python train.py --hidden_size=384 --num_attention_heads=3 --vocab_size=7268 --rope_theta=10000.0 --parallel_block=false --init_std_o=0.0215 --init_std_down=0.0 --beta1=0.95 --beta2=0.99 --max_grad_norm=2.0 --decay_fraction=0.791 --batch_tokens=65536 --doc_mask=true --dataset="wikipedia_en"
MLP neurons of a small language model. Each row is named by its layer, matrix (up: input weights; down: output weights) and neuron, and shows model dimensions 240-335. Each number is 500 + 40 x the weight over its row's rms, rounded and kept within 0 to 999. Numbers have three digits each.
Before each neuron's rows, "fires before" lists the tokens most often just after its 100 highest values on Wikipedia text that the model never trained on; "fires in" lists the words (lower case) most often at its 100 highest values on Wikipedia text that the model never trained on.

fires before: " the", " ", " his", " them"
fires in: "of"
L6.up421:447470470516447520523530540430475615444452482516565484640543502546492511487499536495518467543475558481511542458476530480518531562522517455542501413492494566485501506539493453495457465491442507431517499536525453529447516476380491551473469482427498474518533470526437566533561456471424465503
L6.down421:483518462512543452508552436472505453512473446462569474538510486482491493496471475486458495446537435478498570483515515456475518511533505488599499520513508479495499552519480502564414465460434499430513473532506527505449487488461518539551496541457628501451532470526501494497552430503524491449

fires before: " ", " the"
fires in: "to", "after"
L2.up392:520480451455478493495465466485455490538576532435438542514495556437451508558500505498476479520539445468480497463504545456549518471510514443499445439513514502524559529621566532578569598585488475585478573469511432507577476532542434453451503483505505478529538533476503494621466480461539520465
L2.down392:460591498510536476549429548528526429473526503534499490525476538522524477498538549459510499543455520532493539511511494509481536558488515405462515444547450443550480488627519528477444465553481493519518569559515445486483506478436583442442503442516443553467577512506379550541427456482492481472

fires before: " ", " the"
fires in: "september", "between", "of", "june", "in"
L2.up1272:562451497533490512487497526438525492500582542477497554629536545447461505438447490473482498504530559507512488491505514505503536537492529451443481514523499450496479528495494469479520521434484460476544483462498427525534485498489471475469401523522413401421515501519507500554421552517511525457
L2.down1272:477546472517480581483478549533494487434607518506538495451440511422568458492512539500430503473477493506453424500458374447501471537516545450467504553527423471423522486516500506532523456464573502568560483513455522457463536556479493506479543464582523532432524552476487475493471443476523514493

fires before: " the", " his", " be", " have"
fires in: "of", "to", "on"
L4.up193:417516429538544531548531440498503528525492483550537529473540551490509453568486577516464518484495500541523452522496528484490479457439483480506473475490462517503549501461577393558487485535479444486504480527520466478386516540473499470428508491458488526499544528548474484550556477441425556557
L4.down193:518511519471526453525490374437460507438469423447572509445516506578545500533547559498515593506456475486498489511472509554512513506487508504548500544458465470497588551557559432521454496541451541505491480521477521501494461486455514527466529484530577482503560532474522553512551496456482464464

fires before: " the", " of", " ", " opposition", " |"
fires in: "in", "of", "executive", "parliamentary", "chair"
L4.up450:428540526524514527529492477467481495548477516516549495462473433450434489490525479485517510448458566537536461472572501461536524496480485509566460523455505513462520506615449526472471502543378425484546464530482500511445526526485482561469431446506468492487485424564464515537535523468497573560
L4.down450:486482457529528493454520540529469498526514533484515504495508504539504539425484462492501535526560454468567520467479444524467510472497498543539466432515450412517438494490539476494459531489547440408462494490522541534499564479480482478559540432477483544446468512511443573427501580540538528462

fires before: " ", " the", " $"
fires in: "of", "about", "over", "than", "approximately", "only"
L6.up813:528578529514441504526493537423485511534445486548488560509550505512443462513469533481476528511560519535532500479563513418557488392446471472419495480490514518519449499514470487533471508471498476500446540572490524474554503484446459531489451454506498364498499460475519534538564468440478481515
L6.down813:460530472509459499569514509515495473469494516467513502518514498520541436414456526426428511525509458500488479507540552386529456464448483500417467513435435562454494580482521492546475478509600444531416576535537457527460467437501454490538464552477487490522473482485422510453559524507515492510

fires before: " a", " an", " the"
fires in: "is", "was", "a", "an", "on"
L6.up706:552508423484546506490572418543458568491534506562502437502582560522440437459523494528441483563525456462461507471437505504500470480578483425544542545553501523529482502538544466555519461501454510586472514532518488463527402540464500563440497471517429477500512489474439488457505505512503444517
L6.down706:463445475472577533561487515455466430574513565423537615468555546486498484503491428507511511510551509553481471535431523411487466495438546463492524461521483506436486503544610516522502471424534492544525536572468552441510491502465509475515518468436452524452411421499548467539457417464490538483

fires before: " ", " the"
fires in: "on", "during", "at", "in", "under", "after"
L4.up1513:581475514555537520496464450491503477532538570526451538479522487493449458471450458515506507488479463518513493457457520485497467456495437461486473540492448498470454526518552487543473542515477500490477438615576512514493468553475511457500528493485507540418467424460529462518506410465472530567
L4.down1513:538519575521500576522477496497427522507460507552560480525470541549486478444550526492484520497468507479512459507510398547505526561543534514454506447452461473465523482537555478477461491471512460572490526469532477528487442491395519475479484527447501527465514529498500501497482523473510464503

fires before: " ", ","
fires in: "january", "february", "november", "october", "december"
L6.up787:515526527523516515385482561437485471519476596505478490524522529476424491551490512435507426565525484548460545523505530539505517413492526500489485459449582479497506577542513471482557490459462506490525485542520498450471480472560509430456534462584485496484476430475567496478413505459476534454
L6.down787:522523451500474494507518463538525586511533504468501461484439501452445500504536506489555489549447429499533543505567497471495515500462412500509514615556451501524490486485486474530501574585468487541501514468514552528538528521442489446473493439503579486535560510509449412477546402534532503514

fires before: " the", ",", " is"
fires in: "at", "2019", "2009", "from", "under"
L4.up286:540515465574539506508556460450507514528469540424510527490501457474447432483519497507498475490467513514514510497492522495523488462423485479555464417471531527396500520493517440458535532596638569521514524472474487482502487472507481464459513589429493456447500502488533466603499489495493462446
L4.down286:520564492545530476487507466502446504483491455512532476483524372489437511538489546521431485550528528495503478574559524507413442487510527440528486454500519606525517485523471537490514401560606522538425540537433524455488435490580476515476466519476418566503524494447454503499501484536438440475

fires before: " ", " the", " March"
fires in: "on"
L6.up370:557508496530495491567544424571506534478465515578505517482502585508491493502478518450508510603463603498493488434552514492521469528487523411559531515461527542444514512510458469542451498489452549533499493443579512505454501512471509481506479493522458539493467456519458501549483436493482476493
L6.down370:522519570484515442482460503510474536533499542575581530470519545486535559461519492503396491550490480459490573479539461466503478525500535517446462468507448537505498513473459396480540501510505578461493522557499582443508372514529532515472482471535462439461474531494480446549462447536483518541

fires before: " ", "n", "ruary"
fires in: "may", "april", "march", "february", "maynard", "august"
L6.up438:566462507546464450523456504545500488487563508547554516502504580497494538526476532485515450556451563492480437563521557483515482556548546431485525448534485503514463535524462479500481494463515442491541493622568453522438506505526487470510515514516449504485509499449451508578486545482454515461
L6.down438:600514488520402466483465500537515489503519489538502536444539487523511423460488522448487469531444503530441537527540465569476507522496507431463472512527512499502466452507447466491454458471483500487472473522541498578515494488422466500553438489553540476483492486477450564535539535499495506528

fires before: " a", " as", " an", " the", " American"
fires in: "is", "known", "also", "was", "s"
L2.up1094:473451479507501536531453531513579556537484462441578497511465521580466509525545454521472478471533488512479518429455477447475442552497551479466467502504520478547507529592451524496508478457488496477538396519480456541497485489536510444566426569418502476492530478488518578527552513448482537515
L2.down1094:519475462466559524495483560449502540565504471496467513456536510563480505467539422577466475500529485504504528540541590425495608552508483506508506479538463472501524486409533523477441494442468581484495546482447500542548452535490480522446485463445452499565519473568456445451442500499429468479

fires before: " the", " ", " a", " his", " this"
fires in: "during", "the", "in", "of", "to"
L2.up831:471495472458512468486547483471525523510482497512455487495514505524498552510485469488476495514496484520491539444477507481508533504588488497512499484573432492458463538507505500515509535550513455531446467532450411482497459493484490505566427488482475437472551508476486514524484530505475487571
L2.down831:483494456422514542480525453391457495448423410449506446543491480461497456562527462499550464432511427531589494503439493532478527543402525473536498467517551484477448508540490580511481496487545424491416462505432510457475464438528447462577543461477439505560520486491485533528533520520521512542

fires before: " ", ",", " |"
fires in: "august", "20", "april", "may", "28"
L2.up1369:578492505517441516533407527476543465488459493539501502494496513448374472476477506516534497536472540460464577509495556456517473535515517484511511482467530462458477508530465500472522557498505528532536502450523465541471547447497480494512507478448506446456490434500447461553448470517492549550
L2.down1369:535475463475544476490447498450484540482503541620538483486508509527471511484583523491501510525443472495494492486587535472438562494473492419439526472497511423517571494565443416477447503561496537545552496482529445586497541482587447524515495530526492510450511466507469491505500499479477520501

fires before: " ", ",", " |", "."
fires in: "december", "november", "september", "january", "june", "april"
L2.up1186:544475451484451502481474501477490521481489489414512546488592425533475517474524462455458398574495482510498487504558532480539495476433506444497555420554521460551499517480456495502530476553470543512557477528456464525545468490519480480453456503477534472493440472506455512564523524508520506594
L2.down1186:513461501448526525505495467442460528475472529519535515497508481525542440489544494535453526448495478438462485493469503474462544510491471521507483523483548474556476547460429514486511503576464489440503554531585576492584515537553482486451520491494497485487445439538517477484495529425498534481

fires before: ";", " |"
fires in: "1", "0", "goals", "scored"
L2.up1416:532493459483510488474435472509496477486484493482491566493472517539551476533530455437525499474516476502402488479572559466556476487420464482435480588487557512527555494629601506504545471489571589525445532439503520485485432484518494512480537579479544534531461574500564527460531472494544505452
L2.down1416:507506556462479551492479469466466527502498496497463512563541513496465515517492513589533530500478453461481437525521472457442497521540529520527515551501514497458544371573528482498535501484540581445445491422542545549509496529504503485497521576500478501500461440497426501468536510506506559498

fires before: " |", ".", ";"
fires in: "28", "26", "29", "48", "49", "27"
L6.up324:552509533506416496548469528470565537512565491464472575526529511508450510493467509542487511481459514586455492500562485382566548504443486509490518462370521503450542488423552478505543467547409539460495475478504470526497520504504487558438515494424450497554501473494492506468478488448504532526
L6.down324:534507567510450451595407500520464475498558477613549498522516431488423556478494502549511517483491466503535462487521508534568529518499527502584518427451522550563490463536562493442522518605424546536540496522503527566515540452478533486498477442538542488478501484479430498551507478466502495489

fires before: " the", " ", " this"
fires in: "of", "into", "during", "joined", "within"
L6.up598:585502375558508495533533512426526516490552463458439580552488505536491501492501451478482514472470478484468464486436499518490527535538426512454513476511427558539511509492568490544498483499502424567519474553424513443571510483466479559437440476446457402561577512486446510586554468425435460496
L6.down598:524544541457492567476526495445518525464529534424499545525489505472558493488465496464450458495501477447474472482437389500441517497537453504548470542498564490514492433515476494465491527477509436562526434515530569511515500447514503511493471522490557472551507531513488537460523488482525477475

fires before: " |", ".", ","
fires in: "1"
L9.up1311:505524431516488489486498498541441552494512541546461515485495472469497548557433507494507500504489484490438490485555524511507322504531498424491531523381506536485507516479539503505564525391476475557543462542556512411511436626523482518469523541546504498539518568508472531624484465462495474480
L9.down1311:505483529525534498566431495433505449534523549500534472482470440614504511471448455471487531500419420455570545491488441451560488550580471588514473518454480549495523491494502472478434491506556534519549530506510492484541488537505503528501526459536471505530532486526519452514474540498507478396

fires before: " |", ".", " |\n", "els", "–"
fires in: "82", "52", "62", "tunnels", "78", "48"
L6.up1014:471509529516554454460523510480536456524584498489554492547520545458438505485510515531477524461528503502435546505456560514562444548550420543492420556472516551518462538497553470526498486495452456539482481542592460495534588492489483492467504476458469474496532570500513468515493462509495495570
L6.down1014:458516555501533500429562521485590498509450490523514488518482529433498560469509544554477458501413496477530557537509454553539463570548472481509472516488495515487523479555503520465546456505511530517379422399485463517515548516418465400557503453477511515469510575543517498521561422581536519394